Weights of a small GPT-style language model, trained from scratch on English Wikipedia.
Size: 2 heads of 64, MLP 576 GELU.
Architecture: LayerNorm before each block, rotary positions, biases, untied embeddings, attention and MLP in parallel.
Training: 233M tokens, 14240 steps.
MLP neurons of a small language model. Each row is named by its layer, matrix (down: output weights) and neuron, and shows model dimensions 80-175. Each number is 128 + 24 x the weight over its row's rms, rounded and kept within 0 to 255.
After each neuron's rows, "fires before" lists the tokens most often just after its 100 highest values on Wikipedia text that the model never trained on.

L4.down426 [ 94  96 160 131  84 125  86 118 134 107 123 122 126 132 128 128 163  93 135 116  91 123 109 130  93 162 152 113 162 133 159 135  94 128 154 123 113 128 136  74 109 123 149  85 128 129 166 140 126 117 142  91 134 154  99 140 108 157  96 126 150  90 122 139 146 115 151 179 150 118 159 162  96  99 139 129 112 159 165  89 121 123 117 121 123 141 117 123 157 146 136 143 107 104 113 105]
fires before: " |", "%", ";"

L11.down121 [134 151 152 154 139 108 124 107  78  92 139 142 150  86 134 111 105 121  61 145 148 109  99 129 137 123 152 113 121 144  98 124  84 127 133 112 105 118 104 140 129 126 135 107 126 144 142 126  80  97  88 138 118 113 126 114 146 111 149 151  82 154 144 130 128 141 176 128 127 141 119 142 108 155 132 194 102 154 131 139 123 122 116 109 128 149 122 111 120 159  65 123 157 126 165 138]
fires before: " |", ",", ";", "s", "."

L11.down1 [130 127 154 129 120 111 110 103 103 157 142 133 135 114 149 118 139 138 163 104 149 139 129 184 147 159 133 111 147 120 140 103 120 119 126 117 145 120 121 104 132 121 148  88 180 112 176 133 119 123 100 134 123 109 108 154 177 136 138 153 154 122 125 139 101 164 142 114 116 132  53 156  96 113 139 163 181 210 119 163 135 131 141  91 134 164  95 108 143 130  99 145 142 155 129 105]
fires before: ","

L2.down524 [126  69 106  80 103 119 158 158  80 143 138 116  98 131 104 149 123 113 137 127 177 166  97 114  74 159 105 142 129 146 116 174 172 154 121 126 146 143 131 127 124 129 186 135 170 110 112 160  98 170 101 137 160 137 101 159  94 124 137 118 144 115 161 138 166  96 107 154 163 107 147 118 109 140 146 133 159 152 117 111 111 111 147 158 116 151 169 102 125  97 155 135 136 150 106 129]
fires before: "-", "|", "\n", "de", "me"

L4.down572 [143 147  97 139 106 158 120 112 132  86 144 166  91 118 153 116 150 117 121 129 126 103 168  95 131 136 112 103 125 126 102 106 171 138 136 143 115 154 174 133 114 148 155  94  97 170  94 127 139 150 102 161 149 144 142 134 104 144 140 143 139 140 137 131 110  86 152 121  89 114 105 126 150 128 133  93 121 142 145 129 149 148 104 102  88  90 134 123 124  87 108 145 167 155 158 109]
fires before: "s", "ual", "ly", "ed", "ing", " "

L11.down232 [135 148 121 135 151 151  97 118  89 144 172 147  69 105 110 159 119 116 110 139 106 103 122 142 136  78 144 119 162 151 137 197 118 123  90 134 143 131  76 130 145 119 160  99 149 161 118 147 120  92 143 136  88 138 103 128 118 140 127  83 164 108  66 117 129 115 119 155 167 137 153 104 115 105 148 191 155  99 140 114  95 126 134 136 142 131 145 153 122 157  93 156 105 125 137 118]
fires before: "s", "t", "d", "re"

L9.down179 [ 99 105 102 132  93 148 128 137 105 117  90 135  87 151  81 166 134 134 170 168 139 116 108 130 144 118  87 118 123 137 184 150 178 134 110 146 126  87 101 127 130 110 142  95 151 112 154 119 117 143 128 113 149  92 141 182 127 133 116 101 128 112 161 139 140 115 124 167 103 109 116 120 148 120 153 161 152 173 184 152 138 118 125 166 156 148 113  94  50  87 141 103 145 141 135 100]
fires before: "|", "|---|---|", "pt", "-", "---|---|---|---|"

L13.down59 [150 108 165 145 158 158 164 103 145 111 139 122 137 146 118 112  96 135 155 188 107 104 127 130 140 151 140  94 119 132 105 158 129 109  63  96 127 102 155 105 160 119 104 166 133 155 147 115 122 122 131 144 151 120 135 136 143  90 127 119 134 122 161 160  94  99 119 116 165 154 141 164 109 188 111  98 125 116  95 148 107 119 148 145 121 108 148 131 123 118 120 126  79 127  84 110]
fires before: "s", "en", "50", "mp"

L10.down371 [130 127  87 149 128 133  86 118 142 116 125 138 167 119 187 135 166 164 113  77 103  96  94 151 142 124 103 116  91 140 139 112 151 101 136 150  82 114 120 142 152 127 134 104 129 130 105 123 129 105 123 107 148 123  95 138 122 106 179 111  89 151 115 116 107 136 155 152 132  86 129 125 115 156 149 168 144 126 120 145 120 101 118  68 159 125  83 114  95  92 147 163 139 141 146 136]
fires before: ",", ".", "\n", " |", " and", ")"

L8.down555 [ 86  98 123 162 123 128 112 130  98 167 136 117 175 120 112 128 123 121  68 135 116 130 106 129 157 138 186  97 115 153 137 126 121 115 118 132 128 136 146  70 146 147 135 130 153 106 157 113  86 135 136 158 149 128 139 147  67 107 122 171 115 136  66 103 135  93 120 106 127 146 172 114 126 103 130 117 129 149 122 128 121  82 108 149 152 105 123 142  95 129 124 143 103 140 153 149]
fires before: " |", "im", "if", "s"

L9.down335 [112 128 145 148 134 101  99 162 149 125 166  80 117 134  95 121 142 140 136 107 124 131 128 151 107 123 197 117 150 126 125 147 134 116 158 117 120  96 123 161 145 127 155 128 127 129 150 104 103 147  82 151 121 129 126 121 138 143  86 108 102  65 162 104 124 124 174 121 105 158 142 161 124 153 102 150  94 149 160 100 119  90 127 114  91 131 121 121 138 140 109 140 154 112 131 141]
fires before: ",", "port", " the", "ach", "al", "s"

L5.down281 [126 116 152 140 155 144 119 146 132 142  90 127 100 128 112 110 131 117 118 112 125 120 138 157 146 195  87 109 148 160  86 137 133 133 145  99 115 122 135 141 134 115 113 121 108 166 117 154 139 147 135 129 159 148 145 144 121 142 118 130 132 130  97  91 117 137 155 160 106 110 108  92 126 153 109 120 109 118 136 120 142 142 114 177 191  92 108 131 153 149 166 159 112 115 123 141]
fires before: "d", " to", "ed", "li", "ing", "ly"

L10.down283 [116 152 148 121 137 123 120 164  88 107 141 102 136 150 156 142 130 168 123 136 150  95  72 180 120 164  78 135  99 126 138 165 151  80 132 153  75 102 171 123  82 100 157 134 128 111  93 151 158  96 132  98 147 138 105 116 104 134 141 106 113 158 189 128 118 146  95 139 168 141 121 159  93 142 106 141 155 122 103 146 137 107 134  94 152 133 147 157 132  89 150 116 104 168 128  95]
fires before: "|", "er", "|---|---|", "\n"

L12.down255 [117 123 123 115 129 116 126 145 123 115 124 153 109 141 116 141 148 142 115 140  97 113 166 127 135 129 109 137 153 105 138  82 181 120 119 163 122 142 123 132 149 118 111 108 173 143 138 147 129  99 154 103 141 117  63 133 126 172  97 114 154 135 125  99 120 141 144 165 148 159  68 125 118 169 115 109 169 133 149 147 128 117 123  77 185 145 138 121  75 110 127 169 124  97 145 139]
fires before: ",", ".", " |"

L2.down41 [109 107 121  96 140 116 185  92 141 131 107 102 116 164 197  84 111 129  73 109 160 152 124 136 134 142 144 149 180 126 118 125 110 136 107 158 135 134 107  91 144 164 135 126 136 111 117 110 123  80  99 118 120 174 145 134 133 138 149 102 124 161 153 140 107 170 180 182 147 119 111 123  70  96 144 102 109 156 118 114 134 130 128 107 133 105 158 109 150 123  86 141 159 146 164 103]
fires before: "\n"

L9.down153 [112 127 130 123 178 156  72 153 163 111 140 121 129 141  99 113 118 114 151 146 108 116 181 100 139 114 112 138 107 133 133 134 157 103 107 156 146 117 150 132  96 136 136 156 136 125 108 114 111 135  91 103 132 150 156 153 142 100 171 111 100 142 135 119 118 135 138 115 137 137  99 132 131 109 125 116 115 140 149 134 171 113 113  91 117 131  97 129 112 117 162 120 136 135 157  96]
fires before: " \"", " ", "ed", ".", "ant"

L13.down246 [137 160  85 107 158 116 151 102 114 109 113 129 141 122  95 117 177 155 147 112 113 116 177 126 121  99 161 135 102 144 116 156 159 119 163 129 139 159 115  93 113 128 136 126 122 103 114 196 124 154 124 108 111 127 104 131 113 172 178 162 114 145 135 118 156 117 131 128 167 133 145  81 153 134 124 132 152  76  74 131 151 174 123 122 113 117 115 146 116 102 150 147 115  80 153  97]
fires before: " of", "h", "e", "s", "ar", "ion"

L2.down341 [108 131  98 132 123 168  88 143 107 151 139 107 142 143 174 132 131 172  95 133 145 107 110  93 137 123 112 110  95 135 123 112 118 165 128 122 131 154 114 119  92 122  87 112 140 156 154 115 119  83 119 107  91 130 105 118 140 118 101  86  64 114 150 160  97 124 144  91 120 124 127  90 111 113 159 117 122 140 174 143 156 137 144 135 136 113 102  83  97 152 183  65 141 104 128 125]
fires before: "==", ":", "\n", " ==", " and"

L2.down214 [136 134 138 126  96  92 171 130 134 170 134 135 153 140 164  98 140 109 161 126 128 120 128 108 151 133 132 127 128 113 155 176 133 134 121  96  85 113  94  67 117  77 104 146 127 157 117 136 128 167 146 136 109 137 126 146 116 142 115 123 100 109  94 139  99 157 166  93 119 101 123  69 108  60 162 159 135 119 205 135 106 117 160 170 106 124 113 127 151 152 117 135 130 109 123 117]
fires before: " by", " in", " to", " with"

L2.down486 [121 121 120 110 136 127 119  97  86 162 151 117 137 169 145 158 171 152 169 105 160 114 141  94 104 151 107 109 109 134  93 151 123  87 128  74 160 126 138 140 136 136 139 142 160 107 139 116 140 130 203 127 145 122 111 146 141 138 108 114 113 123 118 130 167 110 123 151 121 117 156  71 138 114 141 156 126 158 153 139 144 101 150 128 110 132 109 143  95 102 140 133  79 117 114 132]
fires before: "\n", "-", "---|---|---|---|", " ", " place"

L10.down369 [ 89 201 104 107 128 101  82  85 130 149 135 180 123 128 125 154 135 134  99 151 120 130  87 109 106 122 133 126 149 148 132 167 109 113 133 139 159 146 102 135 162 147 101 134 140 178 139 169 110 117 143 119 116 137 168 143 125 117 159  97 129 174 102 130 144 116 108 151 107 142 130 154 131 117 130  97 162  97 154 139  92 144 120 153 163 114 137 114 101 131 136 161 137 111 163 174]
fires before: "s", "d", "S"

L13.down510 [121 109 121 147 118 149 140 113 165  89 136 159 139 143 155 120 126 125 146 159 128 105 151 120 163 132 147 124 147 129 136 201 125 159 109 117 146 104 107 134 141 130 139 137 168 109 124 118 110 147 157 124 154 129  98 156 117 115 119 116 104 133  78 110 122 118 144 121 112 159 132 129 183 170  72  66 103 147  86 130 116 155  98 201 121 118 144 120 129 164 125 139 134 127 150 116]
fires before: "s"

L8.down117 [153 130 154 163 155  85 106  81 145 126 162 110 118 136 129 131  89 116 156 101 128 161 119 149 141 126 118 158 133 124  74 149 141 168 144 116  98 115 141 130 111 126 118 142 123 114 130  71 124 138 146 120 167  13 142  95 112  78 150 130 105 104 106  99 142 139 144 116 144 145 175 156 102 143 150 123 129 101 139 138 124 113 139 109 156 142 146  65 166 127 161 172 150  99 128 108]
fires before: ",", " |", ".", " –", " and"

L12.down187 [127 148 176 146 130 157 144 105 147 157  97  96 122 149 110 121  70 113 113 123 160 149 128 133 118 101 128  96 172 129 121 143 121  93 108 134 167 106 138  96 145 129 152 167 152 171 139 107 102 140 100 118 157 113  96 108  80 134 107 133 106 114 108 143 131 137 133 127 151 162  93 115 148 135  75 139 174 109  91 138 105 179 166 157 144 169 121 179 117 117 104 139 130 109 131 133]
fires before: "s", "u", " 6"

L10.down42 [171 144 164 113 136  95 108 151 108 153 154  82 133 109 147 108 102 138 124 165 121  79 162 147 117 130 100 106 109 121 100 109 120 164  98 116 139 142 124 119 111 165 148 144 127 138  95 110 107 145 109 147  99 125 142 124 147 114 118 130 140 111 147 141 163 139 162 147 114 136 142 118 119 127 141  83 164 110 134 134 118 161 114 150 179 119 151 104 104 137 156 101 152 137 137 136]
fires before: "\n", "me", "ter"

L9.down32 [133 106 115 186 137 129  61 153 155 132 164 157 174 142 112 113 130 115 110 124 127  83 164  91 167 115 144 119 153 135 102 112 131 124  87 139 157 121  92 118 101 146 131 101 145 144 112 143 120 123 125 193 125 158 148 128 114  84 126 159 131 155 157 120 103 120 114 118 116 140  94 152 136 114 112  48 174 119 120 126 111 126 124 141 163  71 115  87 127 157 161 137 163 108 133 128]
fires before: " |", ".", "ic", "s"

L9.down248 [111 150 113  97 108 108 127 134 107  74 156 111 104 122 159 149 157 112  86 156 147  97  90 121  86 126 127 119 141 130 110  80 151 139 110 116 123  79  79 113 130 121 101 122 128 113 108 112 182 122 168 144 149 129 161 152 108 166 124 142 135 125 114 135 115  93 129 122 115 180 146 108 132 101 126 150 115 163 107 148 152 104 165 131 119  84 148 156 101 119 106 145 143 155 127 125]
fires before: "ing", " to", "la", "e", "l"

L12.down161 [147  90 104 137 109 121 120  92 118 154 122 145 136 126  97 171 103 130  89  85 108 164 132 158 100 147 108 118 109  99 122 107 146 132 128 129 142 117 142  70 140 157 133  92 167 122 132 121 174 114 142 146 122 146 152 127 114 140 142 122 149 154 124 138 123 130 145  84 110 115 125 126 107 101 161 144 103 116 145 165 140  77 151 106 159 123  95 160 101 107  58 145 144 185 136  96]
fires before: " of", ",", ".", " in", " and", " "

L10.down40 [133 103 145 143 161  88 122 127 159 157 142 126 130 141 122  76 136 140 113 154  96 160 108  91 164 148  77  73 132 149 118 135 148 134  67 149 110 156 154 123 142 104 112 147  85 115 177 137 140 119  94 147 121 111  92 127 138 135 151 168 159 139 140 113 157 115 123 131 195 155 160 140 105  81 173 179 121 115  98 151 120 101  88  91 137 148 139 129 130 110 123 168 155  96 125 135]
fires before: ".", ",", "per", " and", "es", " to"

L13.down41 [156 120 101 121 153 122 155 149 149 110 175 101 131  60 131  96 116 130 142 138  94 121 122  99 133 135 135 100 107 121 117 125  94 127 102 154 131 135 113 131 110  91 184 154 153 158 130 147 121 148 120 119 105 120 111 135  90 161 157 105 125 146 186 103 147 152 137 171 158 175 160 120 126 143  56 128 101 125 130 145 131 163 108 126 161 127 158  77 119 113 148 155 130  91 147 103]
fires before: "ed", "s", "es", " |", "ted"

L2.down464 [129  99 177 102 163 144 121  14 113 133 157 113 113 128 145 154  94 168 151 124 140 135 132 145 124 134 140 104 153 139 116 113 139 125 115 115 114 130  82 132 138 101 224 128 108 114 126 144 132 117 155 124 126 141 144 112 125 129 163  87 145 163 156 163 100 112 163 120 158  78 102  97 143 133 185 146 137 102 165 114 118 113 134 103 142 103 133 133  82 163 119 148 114 103 122 113]
fires before: "-", "\n"

L10.down474 [109  70 111 121 129 125 144  94 133 143 113 162 119 155 146 160 124 153 116 122 112 130 116 172  99 141  89 142 143  79  88 134 173 117 146 131 135  84 154 124 103 121 116  97 123 114 142 135 154 130 155 113 108 136  75 107 125 145 158 139 117 138 114 114 137 172 141 151 118 122 110 158 153 129 146 157 121 123 133 138 117 116 105  96 157  80 118 128  65 149 104 175 155 119 108 129]
fires before: ",", ".", " in", " and", " |"

L2.down47 [149 145 124 142 125 123 147  96 126 140  87  87  70 134 121  93 113  89 110  99 179 137 173 116 143 124 133 118 121 131 132 121 104 125 125 155  98 110 127 150 139 137 152 139 132 149 142 116 116 145 133 154 135 159 115 118 182 134 127 183 147 124 127 112 137 125 174  77 145 132 119 149 118 135 147 139 145 147 136 129 160 157 140 136 171 169 151  79  66 106 151  97 151 154 154 122]
fires before: "\n", "-", " ", "o"

L11.down90 [120 154 140 132 130 123 128 189 145  79 134  90 124 156 136 162 118 145 171 149 146 127 125 145 112 152 109 130 129 154 127 172  92  96 118 119  98 137 124 130  65 116 110 140 165 129 124  79 135 113 110 162 196  98 138 162 125 138 132 107 114 120 126 118 135 106 163 117 152 123  80 137  98 128 130 110 123  99 109 154 148 133 136 132 152 121  93 128 123 105 142 121 127 128 161 180]
fires before: "ed", "s", "ing", "er"

L10.down558 [131 106 127  88 148 144 109 115 169 110 129 159 127 138 170 116  98 146 150 138 115 155  65 109 143 136 136 103 115 107 167 136 124 136 155 113 134 145 162 112 136 130  65  82 155 142 149 134 134 121 108 111 141 152 143 121 106  90 108 122 116 123 143 125  73  80 146 103 141  96 113 128 116 180 128 181 164 158 125 118  99 135 147 104 101 161 101 136 104 116 143 105 122  60 144 162]
fires before: " ", " |", "al", " 1", "arch"

L13.down542 [120 101  86 133 106 153 122  98 122 147  81 151 107 120 104 123 119 146 135 101 150 135 141 145  96 118  98 155 127 124 140 126 127 133 123 101 165 131 101 158 170  96 170 158 128 119 155 126 102 105 130  94 128 120 145 126 150 114 122 146 152 156 122 110 165  89 131  46 121 139 112 126 157 174 126  48 123 141 121 153 123 131 129 151 113 110 153 147 139 120 144 124  98 129 117 146]
fires before: "s", "d", "k", "ed", "ce"

L10.down477 [103 161 141 151 134 136 129 104 115 140 118 140 112 139 130 133 128 126 122  97 149 149  99 105 116 133 132 124 149  78 115 121 119 124 119 110 105 139 159 127 141 144 140 155 129 163  98 161 141 107 103 129 169  69 140 132 129 131 113 152 121  83 152 141 141 115  92  83  97 131 177 157 122 149 104 123 102 125 121 136 176 143  88 108 147 100 104 176 143 129 127 160 133 120 143  75]
fires before: "ed", "ing", "s", " to"

L13.down419 [ 94 168 126  89 116 126 132 128 125 106 130 118 129 115 139  82 111 127 139 181 124 118 105  78 138 127 115 119 138 149 122 144 137 112 126 101 168 128 111  83 135  98 104 119 119 164 115 103  85 114 145 163 115 130 108 152 125  70 138 135 127 145 118 126 139 125 124 132 165 180 149 105 136 137 130  65 142 108 120 131 113 176 132 135 122 127 149 131 169 112 189 103  95 109 140 145]
fires before: "s"

L9.down273 [116 167  99 140 139 137 132 120 136  82 159 132 158 116 111 102 161 136 147 117  83  92 116 198 128 105  86 125 128 116 122 152 143 119 145 157 149 116  91 108 136  91  86 121  90  88 150 160 141  98 108 110 120 112  87 115 133 125 129 116  95  81 172 146 161 164 130 128 183  95  89 120 131 170 111 113 117 127 105 172 101 136 102 142 169  89 105 109 115 143 123 131 124 153 161 126]
fires before: "ed", "able", "ic", "pi", "ated", "d"

L10.down211 [182 152 161 126 129 103 105 143 115 174 132 112 143 137 160 141 145 134 134 135 102 108 132 167 138 113 110  83  86 161 127 141  97 118  79 125 176 130  98 113 140  90 122 108 142 158 123 117 122 145 109 110  87  89 122 135 155 119 138 149 102 112 113 118 130 156 138 154 121 129  95 145 141 100 180 144  83 129 137 102 124 164 112 149 150 113 136 165  91  91 144 136 132 107 115 102]
fires before: "\n", "-", ",", ":"

L8.down2 [162 149 116 135 133 105 109  10  82 147  98 118 152 125 136 151 139 137 125  96 146 137 106 122 106 143 139 105 155 134 112 108 108 131 103 128 114 149 101 141 108 141 134 106 150 125  79 117 164 133 145 167 126 140  69 122 135 163 131  94 135 131 129 124 117 143 109 166 152 150 166 146 156 111 117 152  94 140 103 129 110 152 104  87 117 147 156 137 173 148 123 104 108 141 135 150]
fires before: "\n", " ", "or"

L13.down346 [113 120 172 106 127  89 122 173 104 101 123 144 121 128 178 154 133 117 162 140 167  98 146 127  70 103 159 184 127 113 146 111 171 132 152 157 106 112 156 132 124 162 114 114 115 152 144 110 180 133 108  99 131 120 116 146 136 118 135  90 104 104 126 102 134  96 104 138 139 128 152 118 159 143 107 122  97 158 106 150  85  94  70 142 161  66 132 133 152 136 163 133 106 109 131 137]
fires before: "y", "st", "om", "ite", "s"

L13.down302 [134  97 147 116 145 116  95 156 105 121 151 144 131 140 155 107  94 129  92 160 105 104 131 108 111 134 173 115 156 159 108 146 149 184 166 162 153 103 140  97  86 154 135 118  98 162 134 136 159 130  94 160 117 125  73 135 121  93 149 135  91 156 136 134  91 121 128 122 174 136 126 148 172 163 127 101 147 165 107 113 149 118 149 150 130 113 108 146 164 102 108 143 125 134  92 129]
fires before: " |", "ar", "ent", "ed", " hold", "w"

L5.down273 [ 96 151 115 138 115 169 140 163 176 116 108 132  68 128 100 140 127  85 156 138 185  69 123 130 130  55 144  78  97 134 144 168 119 153 120 109  82  93 169 133 120 142 111 120  87 107 129 132 124 163 139  94 131 139 107 139 117 136 138 155 116 148 106 138 125 154 177 136 133 129 114 120 142 137 124 129 147 153 170 125 145 111 135 122  73 138 106 103 144 132 140 119  84 127 143 148]
fires before: "ion", "ed", "or", "ual", "d"

L2.down358 [151 154 136 119 159 111 109 104 103 132 110 147 166 143 140 122 141 119 153 127 148 139 122 134 135 148 131 181 108 132 116 145 125 113 121 151 140 124 113 147 157 160 129 100 114 134 106 114 115 128 129 111 108 140 124  91 163  93 154  93 116 138  99 130 126 148 147 119 164  92 143 143  82 121 134 129 151 131 129 121 148 168 133  82 103 127 143 136 118 118 120 142 193 115 152 119]
fires before: ",", ".", "\n", " and", " to"

L13.down49 [103  80 128 113  78 152 135 157 113 101  84 134 124 124  98 147 119 104 127 152 145 103 153 104 145 132 165 131 148 128  86  99 154 160 145 109 144 129 130 132 161  90 121 115 162 137 148  95 143 171 141 120 139 102 165 140 146 116 168 143 119  93  84 112 132 134 101 153 151 126 114 107 136 130 132 139 117 168 103 173 124 164 117 158 131 166 149 113 133 131 136 141 127 123  97 124]
fires before: "y", "io", "ies"

L13.down120 [139 127 116 142 131 118 146 111 140 106 120 107 154 146 128 136 153 186  86 116 156 116  97 130 136 157 109  91 118 134  94 142 120 176 108 128 134 112 138 121 127 128 163 147 166 128 118 170  99 156 119 161 160 127 128 141 142 139 113 128 103 152 135 106 118 124 115 123 153 114  60 152 146 170 125  72 167 112 108  66 135 132 135 119 146 118 152 135 146 168  82 133 106 115 120 180]
fires before: "ed", "e", "w", "ign", "ing", "at"

L2.down566 [130 130 140 125  89 146 136 133 110 133 118 127 172 155 146 122 150  79 122 154  92  92 131  78 167 179 152 124 134 178 160 152 113 143 120 150  61 145  98 103 137 128 100 111 108  95 134 166  54 120  97 118 167 111 129 116  98 120 126 133 106 152 117 121 101 105 157  85 129 153 134 118 146 162 133 175 107 125 123 140 143 136 130 107  96 125 137 115 107 104 119 126 151 108 140 134]
fires before: " |", " 1", " 2", " 0", " 3"

L8.down122 [123 117 137 191 101 163  83 131 120 119 154 111  98  95 146 131 103 121  71 121 126 139 126 111 153  95 140  85 140  95 103 137 117 120 138 128 150  74 110 155 175 140 126  95 140 118  94 109 127 115 146 156 133  91 155 166 111  96 112 144 125 145 106 113 154 143 132 151 150 170 150 114 108  87  92 110 145 117 140 125 159 160 137 174 120 121 146 128 152 149 117 118 110 148 108  94]
fires before: "s", "f"

L11.down562 [165 162 117  80 158 140 127 116  94 108 150 169  99 120 108 121 169 157 118 146 136 146  90 122 106 129 127 100 164 149 151 130 145 182 118 106  91 127 120 139 104  93 143 150 116 158  84 131 100 107 119 129  77 114 120 140 140 148 148 157 111 149 104 139 101 139 146 145 109 161 166 120 144  96 101 168 141 133  98 147 145 125 118 107 138 112 146 121 174 113 112 114 122  93  89 144]
fires before: "ed", "ing", "e", "s"

L5.down484 [125 120 137 128 157 133 121 108 117 136 144 125 160 120 106 139 145 116 108 183 109 154 140 189 135 130 123 106 163 158 168 131 167 139 137 138 153 162 120 157 130 176 113 117 124 142 118 154  98 108 133 130  86  97 127 129 139 135  99 126 155 141  83 114 170 149  67 113 133 146 123 158 126 128 113 160 107 135  77 149 121 109 154 139 131  94 103 113 113 127 126 138 129 128 122  80]
fires before: "s", "d", "or", "b", "ted"

L13.down247 [135 106 105 136 143 126 131  95 153 139 121 155 133 127 116  97 107 110 118 135 122 118 179 144 146 129 113  95 108 163 153  74 141 155 162 139 133 108 104 118 168 146 136  88 192 104  93 120 148 101 112 182 120 149 130 122 147 134 148 126 142 129  84 108 147  71 144  98  92 102 132 108 136 132 165 149 138 158 130 134  80 116 136  88 166 100 144 101 148  83 116 142 101 131 120 111]
fires before: " is", " (", " was", " in", "\n", ","

L2.down143 [130 108 105 109 113 158 141 134 109  70 118 124 113 123 112 135 146 168 137 161 113 141 144 157 130 116 135 144 159 120 128 143 168 104 146 104 109 138  99 102 127 102 124 127 158 127  92 135 115 149 153 131 114 114  82 144 140 129 107 113 143  95 148 134 116 156 119 133 114 126 108 104  94 108 114  94 150 119 137 127 138 147  86 106 119 117 112 111 106 169 165 177 114 132 179 160]
fires before: "d", "\n", "s", "ly", " as", " "

L9.down390 [104  98 178 121 136 143 163  80 128 108 116 137 125 145 119 120 123 131 144 106 137  94 151 125 181  89 154 145 133 143 152 130 165 143 140  83 108 144 139  84 116 127  97 136  91 116  79 111 149 121 164 106 176 175 136 141 117 166 109 117 147  65 124 128 116 121 131 112 131 137 124 102 122 160 118 175  73 103 134 142 100 157 123 134 111 104 152 106 163 152 134 135 103  97 142 130]
fires before: " in", " to", "d", " at", "s", " on"

L5.down41 [112 166 115 157 100 132 140 133 114 127 137 109 110 164 139 130 174 124 138 137 116  89 111 113 118 120 123  99 124 107 116 184 165 148 152 142 147 128 159 134 123  82  88 200 129 109 122 109 150 163 125 105 116 114 112 156 164 128 161 122 177 134 127 142 162 151 149 122 160 110 109 125  94 145 113  90 141 128  97 122 123 163  91 100 131 143 145 113  97 111 147 149 130 109 144 160]
fires before: "ed", "d", "es", "ved", "ing", "ning"

L9.down59 [119 104 146 107 166 144 127 133 115 126 122 110 101 116 145 104 121 119 123 147 117 145 131 121 113 122 162 147 115 126 153  89 132 151 182 146 116 104 145 109 142 130 139 112 128 117 145 152 152 140 123 107 171 119 121 130 154 114 149  57 151 103 176 124  90 112 129 161 134 121 162 119 146 189 160 202 124 159 183 128 117 148 137  84 124 132 123 118 128  87 128 146 105 128 145 107]
fires before: " |", ",", ".", "-", " ", "00"

L2.down94 [116 150 138 146 151  88 118 142 134 181 107 135  81 155 121 156 152 140 146 146  95  72 133 123 118 152 102 121 126  79 150 113 113 105 107 146 144 112 109 103 150 159 113 117 100 118 149 109 137  84 156 149 115 133 120 130  83 137 101 111 104 136 126 132 155 118 140 109 151 134 144 128 153 139 120  99 123 168 113 159  65 127 132 143  99 139 141  86 102 112 151 107 121  90  89 106]
fires before: "-", "N", "E", "W", "\n", "|"

L9.down231 [125 139 153 137 119 124 145 101 135 145 159 157  93 108 111 107 108 109 140 141 110 161 130 145 138 149  97 120 101 119 146 120 109 161  94 130 146 123 105 103 121 129 102 161 124 147 114 102 172 106 138 112  96 127 153 132 141  88  72 153 101 180 189 136 144 140 137 135 142 139 114 130 126 167 118  88 156 146 105 139 153 182 146 120 141 105  78 136 124  73 109 113 130 152 130 149]
fires before: "-", "ed", "d", "ing", "p", "pt"

L8.down212 [140 168 130 126 113 130 156  78 107 116 154 113 154 108 147 128 140  84 110 129 134 142 144 154 156 144 151 124 132 116 107 142 112 144  86 140 101 103 136 147 138 137 124 131  99 153 113  90  84  99 111 110 155 140 179 110 134 132 169 140 100 130  80 103  76 167 143 126 114 100 161  92 134 106 124  84 124  75 129 158 110 108 113 127 146 153 139 118 117 155 158  92 107 126 116 143]
fires before: ",", " |", ".", ":", "v", "de"